Weights of a small GPT-style language model, trained from scratch on English Wikipedia: 2 heads of 64.
MLP neurons of a small language model. Each row is named by its layer, matrix (up: input weights) and neuron, and shows model dimensions 80-175. Each number is 128 + 24 x the weight over its row's rms, rounded and kept within 0 to 255. Numbers have three digits each.
A block is one neuron, or neurons of one layer that tend to fire together. After each block is what it responds to, as a language model described it from the Wikipedia text at the highest values.

L2.up64:129127103177117092112132092143131160146112120126127137110143104147106143164141102116129126118074160174128142146147156139125149099104120127117138065137108080135131182089156128089108138106117153124131144182113136144127135134114121125105140108164180138082127125111091087151137109147119144131
L2.up150:085136149117175123098142083157136145112131094172134113104146142122155099173107133114133111158145143165146100136126100092115082115109118142125089151126109100114132116121146148140132155127086111128141131117135108149109136152163139129080162088141080095172111134112128109135133117105078151111
L2.up214:071149112168156105108156100151134175115148153077165130144132134132168173117158129117135128112146114129119181166067113094152125135120111155122144151163132116128106119136139116117143109070093134105152102111150175076096154096123158121113127130109125102141113118101079130138145160160125132123
L2.up215:115105116103137151158119123145164133138116186159141103096089115133131128137118143087151108121160208097146150173144104113120160127128138104094079133146125054114103121174130150133150126151140078137138168072112129111136131134150131154116146127118164180105116101137170104113100142151156124121
L2.up230:115122151135140125106141125137138157128145132150130133085156101112112099118177114113098118124145126126145128152113088183152130156080093145219128160131112096116178110121172131120112139139093128131118161089095104086109106146151109108103132137176128143136152178137152143134130182146116143108
L2.up249:098142092090114124140100111146171148116135089137128100158149139114132127150155135141136108132127144091161138139103137125125113180120132167135150104168148119170130125126164125163121107131149161124147173110146120091166141132165133106156132111148136121157119143143134135107150127130080139144
L2.up298:111132094104118135101125120141176096109106112169130089142080130158063138156114171168136100153152131144094088114145123129148129138123130157141155128085150124106136136134124104062135181085108124110156102162125094096159141117127144121094133131117127125149124163126139136113122136111147144150
L2.up389:114107063108131118142122117148129129161121114124122125092176147095170108108144145150130149099138098119113110135108151140092127141131146122180142172097091095159146166120149111125106102187123107125103137096180165064111140110159119126087119109116149117126108137136142081119139173166131097135
L2.up430:108148129142148124103140135117150137165107110140137133085107141159131105175113137194093126156161092135152145136072093122117081130133129128184141142104170130154141133098100115138188125135099116111101124158137100116145144120129112116120115093139106090132139143122141129106137109126118111115
L2.up453:134141128098106188105096098108139121113163153112137088168124082163150159124147147162138117134089120111133119165084134120134072157146119134105145142159104135111174146187131128133139131111097109139100133108136117135126143071167169124130172120178125112129118143107110145115140135203142158141
L2.up467:154122130173144164125137145132157146122088129165149169154143146151164125108152102096122131148141167155153125162120116101147128112118159140146112132137182112114119096127081093172144111147137107104123122125143120112150151107145143095093127120137148150099144150113114182121111112128104116143
L2.up522:093106110122087160162132134139110158122140175145144128142087123152106126124145138127147150144134080119130131144104135130138130118082154136111180148107162105131166165144176114065170134180127164111123119131088118124153135090133083098108141110071080155107147144138151136091154158134127184107
L2.up523:096154167131137087101129071141107166134121162114090173161124111114145171098129092125122124120141115101106123154130156138108131093102133134111176146083116099129114122092135122123121119107103102136124130111138131095088081144144142143125146107137127108185161147148135113159110158130136164105
L2.up556:093126124144124091137091132149095148109150114157125129114134126104103138112118108127097114128159150150150151095131148146147150138141142142140103131101075117160133129122105096171111120109135136123114146130139140102188149121156112144154135100096116114132142106087134079195087117137118127060
L2.up582:105146124099079147101115095137121097087118129131100096155157115196145156169154158148124139099102123105152089130138118147124057110115110147134163129119111084144138122124144052114150136134116101144112108127113082097123125115131117092113130100173124134144161128146148097126133167141157133147
L2.up608:115108140143109099098154106132112107118151112145160118118083129149169126130153128125189148143140145116110148102109093124121116148114153095144127076149103092142146174140153124113133126130111114127125129157133110070078104125139140117141166133168140177137127133088095110117128122147155146096
Description: Word-initial fragment tokens. Leading pieces of words split into subword tokens, mostly sc- and sh-, as in scavenger, shot, shops, template, annual; also article-title line ends.

L2.up3:104120119088120107137125116147097150137119171118087133143106105111132117154143159149106128098125150127138104119148121091097137151150131122132154129107155119099102116095134144133127144126149141119136080134077130122100117149121113131152121164105141151100091135109095104105156114119181210198
L2.up4:146128111180085118097147177116130165127128112126144179137122158148119103152141152112096125131130156162118155147089128128082172098141150142154165131102122134158134121077157089091163104106115128093111134074126147129126150100104104152118087173109126142069103116103154155119123110147132083123
L2.up24:138147141131102124147126110139152124125100096171084166126118159130160151139099127097102122108145091136120153135133127114108058140122101123126155120149112124141105141145164115118121167123119144123117076140076121120111119111114072090113110149159126132152126126115078079118121143131132133176
L2.up43:122114152119115164121149081103128153119148138128110129137156136149132128120161131181094128090112171137147118155075154163170118116111139156120155137171161141082153134139159121135116149145134175114116105145139130169098121139158120133095174138155107152098089162134133130113133108149112128154
L2.up85:113118126147164103120182083112144147130134191118155125096133161098149143120102132135125134120157122163119121152126147136133108105144122121194127150132129095090129099136133155081133103165132123132154122103123173106119123132147074114109110149151113145175160095142123092171130138135138094175
L2.up90:121104090135155133098146118136102101113148071094119081112112151077123119121129153143149150147099100114152123177142120115145110101119107147156167092108094142122146157130184124160109129157123141166121115100151125124165088114162117133105113156153155137158066116131174129127076134111130127159
L2.up97:134134104136118155098135133116129098104159101120176135114120134100139138143127122140125154115120154093103146156137105123164144152073088103176144117131165118107108117115107111185134123136121112179131171131146174131103082084147101116148068128174102151179135127124076126148123162130147146119
L2.up154:135128109140117124118119129121116107143133133170127113153136139131122095142086151176163098113128134069095106116153115120105113187155144123171161185127124135110130114101132153115128111133145079159114142102148118072129146151168137101130089131159155123148162138127096150143128134130152081118
L2.up200:118109110164114134081120102142106107136152142134090120135135115093127161108089106148099097120132116117159098152139090167134088088153119125158144141081126165113111083106146110092138126109112123119093139108147129095153110111177100129110113110110171129115135130163115149150122109118158108179
L2.up234:095128150114136158120100099129142127135126133152148143126105132095138139147122113110166147155162127129147116156097151092130098121137117102143136110146125142130175119099151083139160098088116157118091159124147122112085193089127138089158123133086114117175147091101133135113153158091147092133
L2.up390:126129086150152140118137112126140161121153122135099129139093151113124116136149132134099154159085117109141133178139118123092130109086107114165159136130120119126152155125172119132130122124100118126102109141121175120132081094106087092121146135116138160115117117146184104141171131130142123153
L2.up435:096097104113069130114131088159150142149090200123170134131107095154118131119122165129125159149135140146127114157144142139144120148112132150144139119171128107088161107087144152129127170121124112141117141084171170084111132122126119146126106120096115116110151157095155105082136159101150106146
L2.up629:108107125123098122095160151130144096139124154094110117105136148096120145168111146134128180138153141116117113156080099145108076146154135114114132114128138120151132109175142110167117122103132111121127112101130116141185096145161102114100121132110129139131134119152146127188202158140166119135
L2.up634:121142117115097078120100121109098066146067102104153145193157128103069127142141118140128135109183154157146158147162127159110098181140120163123132135130102126167113099139118163100115141159129109153122106163143119138110151181126118141144141132125150144132130124144130121158152191116109118155
L2.up653:128125147091102152128119156133125104127117139133173141145147137120092123099160183106108111168132130066124083138118086148111136137122088107140140134092132098141122139110168123104151102131115156161082124130148124108097141095098130092135110159122147147120145117144116175142143128116126114117
L2.up699:108107126137138127078139107094148089177137145128107135148125122124126127096129143123141162142145110129114100150130140132133086136193125112149102093129114155114110107099087164098165154097142150128138112169134109100144138127125117082139095091097105098159129124133122068107139125122163103141
Description: Boilerplate table and data fields. Separators and predictable next tokens in templated Wikipedia data such as table cells, coordinates, census stats and infobox lists, e.g. the space before numbers, "was" in "median age was".

L7.up356:147185105152080124098141117146119132108088111123109110121131143131112112119129145128106115128119123165151126081103118156119120192114131107139080172136124119153080136110122131153130161157177150169122143143084192124106110132132118126170112149115133157136119146118137100122187103161144096168
L7.up412:092149097146114116096117139137112109091121132164125117118133116114119162126110135101142184130153117101163138128133125103114143118143143122070113130120112145098139123134133137113095161081130150128147109159092153104140157180149114140118119117136117143115114140096089145095158143140106116175
L7.up634:121107116155163130107121151114170147153138107130111119104125176123142150136148132117148143123088111165144114137110181122144121143125096082100086174138116103083132119150133109076081167119069116144130135128110155100150122151127118109128125114127117097093087128133131136123115153147107170143
L7.up677:145077151155112150148111121141121103124093140125151108110121150111124161099124129136126153119187155161160151095135151089094095117097065147140112134133089145120110131092099094115114154127112133153111123152159150120152160153143122086117122146160112161106116131151115137094128132136119127113
Description: Numeric values in facts. Digits inside numbers in factual stats, such as density 5.2, height 6 ft 1 in, and table cells; also "an"/"the" after "was" in bio openings.

L11.up514:118146142167081118119119092111153080097165153109133116117117132129132159117125124101133164153170090127105105140115110177162145115167156135133100120134121119143114140148152154117092090170113153125139125105088073115119110151167127146155131128154141156158138111116101146121126107129107099115
Description: Word-initial fragment pieces. Opening word pieces that are incomplete prefixes, often verb stems like prop, exp, def, imp, inf, p, f, continued by the next token (prop→osed, def→ends).

L11.up68:131200147179145162176142125135127096139157119087121153085138109150155145141098148132091139134135164119139128111139141093117088143129115109119096130131097100130096157133154151105153167184122153144139162133112094133095167151139125119095099112111116094130175179134106131089144120165124124134
Description: Word-initial fragment tokens. First subword pieces of words split into several tokens, such as pro (produce, problem), en (enough, enemies), t (try, table), mid-sentence.

L7.up148:119100144115142121160145096112112145146096125134130117097126169102099163122125171138148153119142117095111130118119128103185151140110102160123161116162121138144120146100134122143106147132147137117130112097163088094137167127194097039135144171148125149149171097104136100161131108125144097097
L7.up353:066157148102122193130153122169096117087134126125156111149081110126149126116141154151132133107083078108098171112139126146137115098110127153143117170154129138128143106148131166119135105140117100149133132121121125127143124110181117093098133108168132126123128106129132107114145124127096123151
L7.up514:095107135090155133137126064151113138108107086135145123140101108103131079121103159152147143160113133142145187122102140112148157125107155166147070154116113079154149147112142120153168141120107132125138105121128135102153106141135116129165152139084108117140150124097129146158102132148109143137
L7.up616:103154168132127133103137132157124165147113110138126112117142157121145141098112210133117093158133105162107132196143122089142096142138146180105147113134091103177137137124118173118103121108110167137130109174108112124165120138177121113153120109109132137116139087121147140123110151072132154132
Description: Word-initial consonant clusters. Opening fragments of split words that are consonant clusters or onsets, such as cl, sh, st, Cl, Sh, fl, before the rest of the word: cl|osely, sh|allower, st|int.

L2.up14:107095120107144155146152108093123076079128123125123128107140134131129132132129133132156116089186106113150121131134142140161108134127103159150103125116114155124114156170152130096163108129126143129135118133196134139106088174109123103092147127127141151130115095137157098139127116092130122146
L2.up54:123148154108182092118094108140126167124139124089091074168129114173168117100117116119139134145113104132122123166137110104112110121110101169114110132113140099121133154126108153097093132146111144115145119097128152139175133159109174146083126138124142121124135156118077161099120100106137119116
L2.up125:109154115114119118144182098126124201104078151147119126111103128146145147138085125153117095132134122141144134156063157157124181138149129137131102135107125113097103168113144091117170124126118105194148149079121131130116101141112137080117128069171107133089110150138152155151135143133110126125
L2.up146:128084124137128108164134125097097110104141112103146151100154142144114139096146164124145095113170125133115101128131070138142094134125144151121092155124104140131074132184154132150094134146173090147144204118118138160142124146169106101138167107151153110120113121106114143145096131143109134111
L2.up151:113104104119106144166118115130122115079163092136104146095131114147144138151122112120135134121091121147166117119145158145154169161082138154151101169116127132151106167138142164114127131075157150132140145134104177167129095141121103138053149114148125185106116137156073129127152147155099149148
L2.up162:131129122120149114109105129138128142133145107111146144147149118162152152161122140125148132163128112088176163130186125155152119111109115110119125142129131141112107134137141166132079183114139115135136155097136119104141123126117138104106150097092099118178079103110117173101178177126109154121
L2.up264:168122120126101108104120144181127144101093167137087140081122120113121138088106121102150131135167103149087101150134129135114164134094105143096176111141098128112175133151128178144122126196116078114138128163108094131190131130110110133133106115121099133133108148154088140139143136120165145127
L2.up328:153130139174146100106122160140118112145142088132086118110129164122133139112162107109088115167155171143148118128150114120153120128134127113075098104126128141132147146140108139124097110096104106099104142140163124134133119124121157123151126179106149084134112096135110115119103099117149140069
L2.up359:130144137123143173125087114134110097086168145133129118084110132127129102127097117139160118150129133118159165134154147140140137164098154164142156143079140133174155121146137079089114108129151120102157146136115135130171102138099133067131141136140139105115101118134129128117117139085172126126
L2.up460:081106120113112117111127131109159150114156095130137123109100153165137112102188107116106158100130114128134124122114174122141121110098149116140105125122153174129134131126116151108127170148121160133145127117055131114141091143130163127131111139144135087108134106137122150103158132176151158167
L2.up505:111148106119154133105137071147155135145123109136126129118152103154127119126143161163156173105099125108117136138161118136099165158109127083136123134154168137113145119124157144168075141131141092140168161096144157102137125126117155127118123113097153149157168109126103114089137169141102114117
L2.up577:125141104124135150080122133106166115130181128128137122094105111140117097122130139084183131126161153112176130124124115114122124145126136178066100197109129162152119114160135126133134102124137150094111122119134107101120098133116141098111150103121152124128103152147120137127122139148124137094
L2.up648:081127090138174091130118096138127152184127145143180119107114122150157186119127132133109139142096096070113103105103120145171145109111128140116137138123134095133098095146118116118139136120137123140139174068126148145146130116129141139150152154118130151103115118104185113139155118124114133130
L2.up650:097115111106135139151130108096136129086183096137171121152080177144150180133112169141146144123078143163140146121112135129109118142110100158123132120116112121142122110138166154096136133174107113137132148094106114176120157097134135123123134121093179122104144130104119168104128134136110127093
L2.up655:107144074157185102135089112142138128134124130092127079155131136143129104118155117097139088137137139134133129103148090150150133124110164130119115131145155151077166138131139142148131047127160102183145109126106113153123136109116136157090176078137106140125113123116105127102139138141085156114
L2.up690:078118127135154119140091156144115147168138112115122129145100154141137130132101143134122140132099110150149127138111119140165128169150112111122139135113139138176109130171138154079123135108158152130139120106128125136099147145126090127141121145120128122099132161086153154101130090112151177128
Description: Ordinals and determiners before nouns. Ordinals and quantity words like first, second, third, same, another right after an article, before the noun they modify; also trailing number digits and %.

L7.up18:154086116104150105137140116132137117122146093114123094132095115182122123147116133115122186126137128172138117104134142111077113072171115164150117116123143098129152174142120105098135128164124170132107165150129111108109108145102127140165140086167128086116144105094148167104136146138155094146
L7.up114:105127129111134109141114130159125171123150137154100172131110109135136100123112128073161110152150140150131130108133150116106170174150110127103100124149117123086162104151122114110123128096110091123152130097128092139157125174099106120107176085110096114145102160113099151118126170139139128128
L7.up416:130135118134143136104120111112130119104111086121109140165115103136130083150142107066089129138119141144121132167099138119109146111127083117166117122137116177135112090144117079130138125106101111157179143110121105168119116135142129125154111110158129124140129128099128133147118127158120129134
L7.up658:112138089126158133143171134149190110116151123090175141117093121117083116152143126095148109126172090127122119074120114133102117129148183155112125155143133153128081146090171130123105150138150148094151146138099147140142127164131172151142105112072103110114143134116120136075095112147119146169
Description: Split verb completions. Word pieces that complete or continue a word split across tokens, mostly verbs, such as serv-e, cons-ist, cont-ains, own-ed, plus by after Preceded.

L7.up32:095151119134139112107157128160103153149114156121136141106127113149175101126149202150130108083155110113136129129133095143152116109146152150095103162102158139098174066138174146082128152128139133145140133093165121163152107129121090100122132133137137084112123142109124088126155124120147125084
L7.up280:166128142140120130119099134159122161135144151181104158140104085153179116094114107126125080152158134172148137161120086131122158126147106115147125132122133136157131077136117084116105161142109095131151137142114109149076148098109106090128145136126162130190131104177140150107094121122138170106
L7.up355:131162127139151124059145112166115169173153098167142149136087118147120152145122154126132103111126149143091124146091123130161142074167100137111129119094170144111129140087131104110138123116111164084157140104108140137167137135118140091089145161170167136155147132138116124119110088091140113126
L7.up695:104146146165097098116087115164109120131120154160105141132125110132173150118125170128112111178120140116107118137117106130151102104100130114084154128154150107133107114164124126099137150135090145127147083115128141120104138161098143157115182139127102117126149146108126111118132137135110136152
Description: Word-initial fragment pieces. Opening subword pieces of longer words split into several tokens, such as en in enrollment and enemy, tr in trust, and Met in Metropolitan.

L11.up240:087116120145120121160118138117174089106147107063139087118122118121130124116142115093132139153151150100131158168110135109145134149109125127127151139189131163174129138112091143117125136137093156144151145092117086148130142137128123138123141151098151134085137165155118142134096172118121103149
Description: Before a number. Space tokens (or sign/comma) right before a numeric value, mostly in table cells after | and in stats prose, like "averaged 27.5", "with 21 home runs", "| 10 |".

L7.up272:146155170144131135109148120132103138100151102115117132141088137123107143129127120124145125147149165120100167102136159146183124095100204098146114148128143169080135100097137124131122117151081107156149117140126158079086154131139124105117111160153080141113065126120112148103121120112156138123
L7.up554:112106176138134124137158150166112084159134087123106128134139106080170121145096162128162059132136142150151147104141162111150156149143162158167107145106168131096152091127135110146132132086173098115117102109135109157125100096137128132121157147097123105091099122127092139142145155115154129140
L7.up643:117097154143135132100134155109135117128087096093151126093146122121086155153115114179164154188150115161118144139121135097141134122107159137119092136111131107142059139098118154103144089137133109101129182118140135113103112122115172078115148181125112164138100147152121139139090143136135169125
L7.up669:126114105129096093159093154131134111098120163173128124167128152087126161111128098109092125141136154120108128104151154132133159160119164142116127157096133128106181124094108114106120105098136128137128114134093129115146146134083122114122129143122124198102087137138102172146124135116159127090
Description: Ordinal and selective determiners. Words like first, only, main, next, most, average after the or a possessive, before a noun; also word pieces inside such words (eld-est, curr-ent).

L11.up325:113141130128096146115176128152144124096128108136119118160105137110100154132143137110119143150116137127151116102116113153127111187128073132158140148132130129148117106090122099106125078119135145105141146086132129150109132161162154118163136105155070119150113148116180127081139187146124202133
Description: Word-initial "sh" fragments. Opening word pieces, mostly "sh"/"Sh" starting shore, shops, shield, shark, shuttle; also "the" after "in", and other initial pieces like d-, re-.

L11.up674:118143134119133132120178108158145155139098115129104153133136132113104165129099135145113147128120111177144157110112107110114131160098143145112150141143144134108129117077123134184176136138148136147136137076177116088091145123118152167180163097121132118123146121062106141119121140149134166137
Description: Noun heads and stems. Noun heads or word-initial noun pieces after a determiner or adjective, often before "of": part of, form of, period, qual(ifying), Leg(islations).

L2.up5:149085100121092078114144141126149127133109067142088107081099147121134105118144146168124131139166124131107147099151164114132125142207166142181129114121100162111126112143157115158138141118131086117121150149126133118156124163132126125125113118095062147131104184145156126105107119138108108100
L2.up31:124129186113084124139119143144145107098179136093126133142136163079125132150117147143166130104098142139135106155141096146124149117096097082141144147128083100165150166162149117135114125168111125147151132103152122126152092167125109140103148118151148116116098107140101138139152144134116116169
L2.up37:117124130129101140127151142164143110098140125122129119181121100125140103141145146134134174123146111133130127129099125165126115153124112105130159111090091104103112119143168127071151157151134099133134118120145137162144097126113169160131099132115126137165092105139115160152199140132078130090
L2.up46:102123136106133107140100134113110119121160138136157108136123115151173137176171104123112131180147113117127106122138109124138106129162146126063108150135150116159121136144151116140138138131127162176170129132070115166185125127140135163136119127106134093133108133150174136075143104151108140137
L2.up48:155129093081099127091121116141134155123134101154095162082168133142120146152131149113081098129117132163102134132163106128118200115128111121160111120088105149161163147128130150099134144180103102112116137093147079068119109147132135134129140151142103105124124126139132109146136086154098132181
L2.up112:099148140150124114146124147139123115135185116147092156145113142151117151144099089123123097121132124171130106109119151146136117137154127159174135179154150114144129129109132131144133103126097122171115118167099130135160104132135088094124160127120121069142116122131158104129124143116086101122
L2.up113:151095137112101090150155139129159107134155133135120111114108115162094139133099142122137146117126129152160135130121148147123126156128112065086150166124089101099141166157109104156118117149110104155143133128107122144105129108176157149130154102141147086135104124129109154152134134163119148137
L2.up168:129152163153103131121126069120123131109179113126140122182132149157138125093163169117135107131100106154093107120153110157149157113131104162125128185113070109124083120147149144085138121129114119135130149138129112121104124130132161130132136143113154112120123081124053130111133158108142169135
L2.up344:135094121161138134157135093108151141121175134117163110101133150134139140106142144123106127129139105142165083114173118129138111107104132167069142149151127126110122111117107110110107141120119116130157129144143083167119165129111121107152088063144144121160073134074123075150083140113123149107
L2.up479:119122099125144099116099135169144150136127088125138074085131177140123102126131081138132139164127112132144091127119124143120139116120148137136151147076107152113156098102117084124115108126109144123108105133085088178117118122137130158148103099142113113119140117140133116119087099141144112120
L2.up497:143100132100164099139149155158123184126150136156175149098120147161120117170129128062160124128142136158109140104105113144147111106143165126130122126103116097117143156105151122121126145077133113124093094097106126116132133089161048136087122161130130097121175123110151147145157160121159151148
L2.up504:115120146136109159103131122152117128124125108088139147146151157139157116161154072140143130137133127175119140114125144137125139146123108145125101146124118101149162136181126107154092133135108064156123130105128152137130116188127134138114156137131140179138137147145126128141151154147138160143
L2.up570:062142116124129099126151106144116137132141096111169123141117122109154149135130160136133102145112119106114124130127091128144156109127115169106143180154084122169178124119138116157131147098113084103187158125105172157127143099131176125123121141134105145164129158102122128109112129100096157151
L2.up607:112128079166126107132131122124145119116135090133111109131124103160136138113174134151076131139135083154129122178142122123155071118111163093142117127129086113110118143185166089114117147123095129108152084144153110151126080136140114138108145110102131130124139142144140163127092112122116095127
L2.up626:121122107140125081146110123168089163129164108144151133084139169086104111119116133088171115075184097122107160097146149081113132102128136123121140122147145126166113151141146114122112147112126100132160085137140153117142195128132154135115132166126144110145043133102136127126124123141111116112
L2.up651:084128132118106159115135146156121137111135070122063135116147107123108134149099131128161165118155108121114112108154116143140139092104159123112155177090114156168127174155141137140092125129159084103174108118189117129156106132134118155092093141161131093116121100130122130121142183106131133089
Description: Biography word starts. Fires in biographical prose on word-initial fragments of verbs, like resp, exp, prot, and on kin/age words like son, young, and on the blank line after a lead's birth years.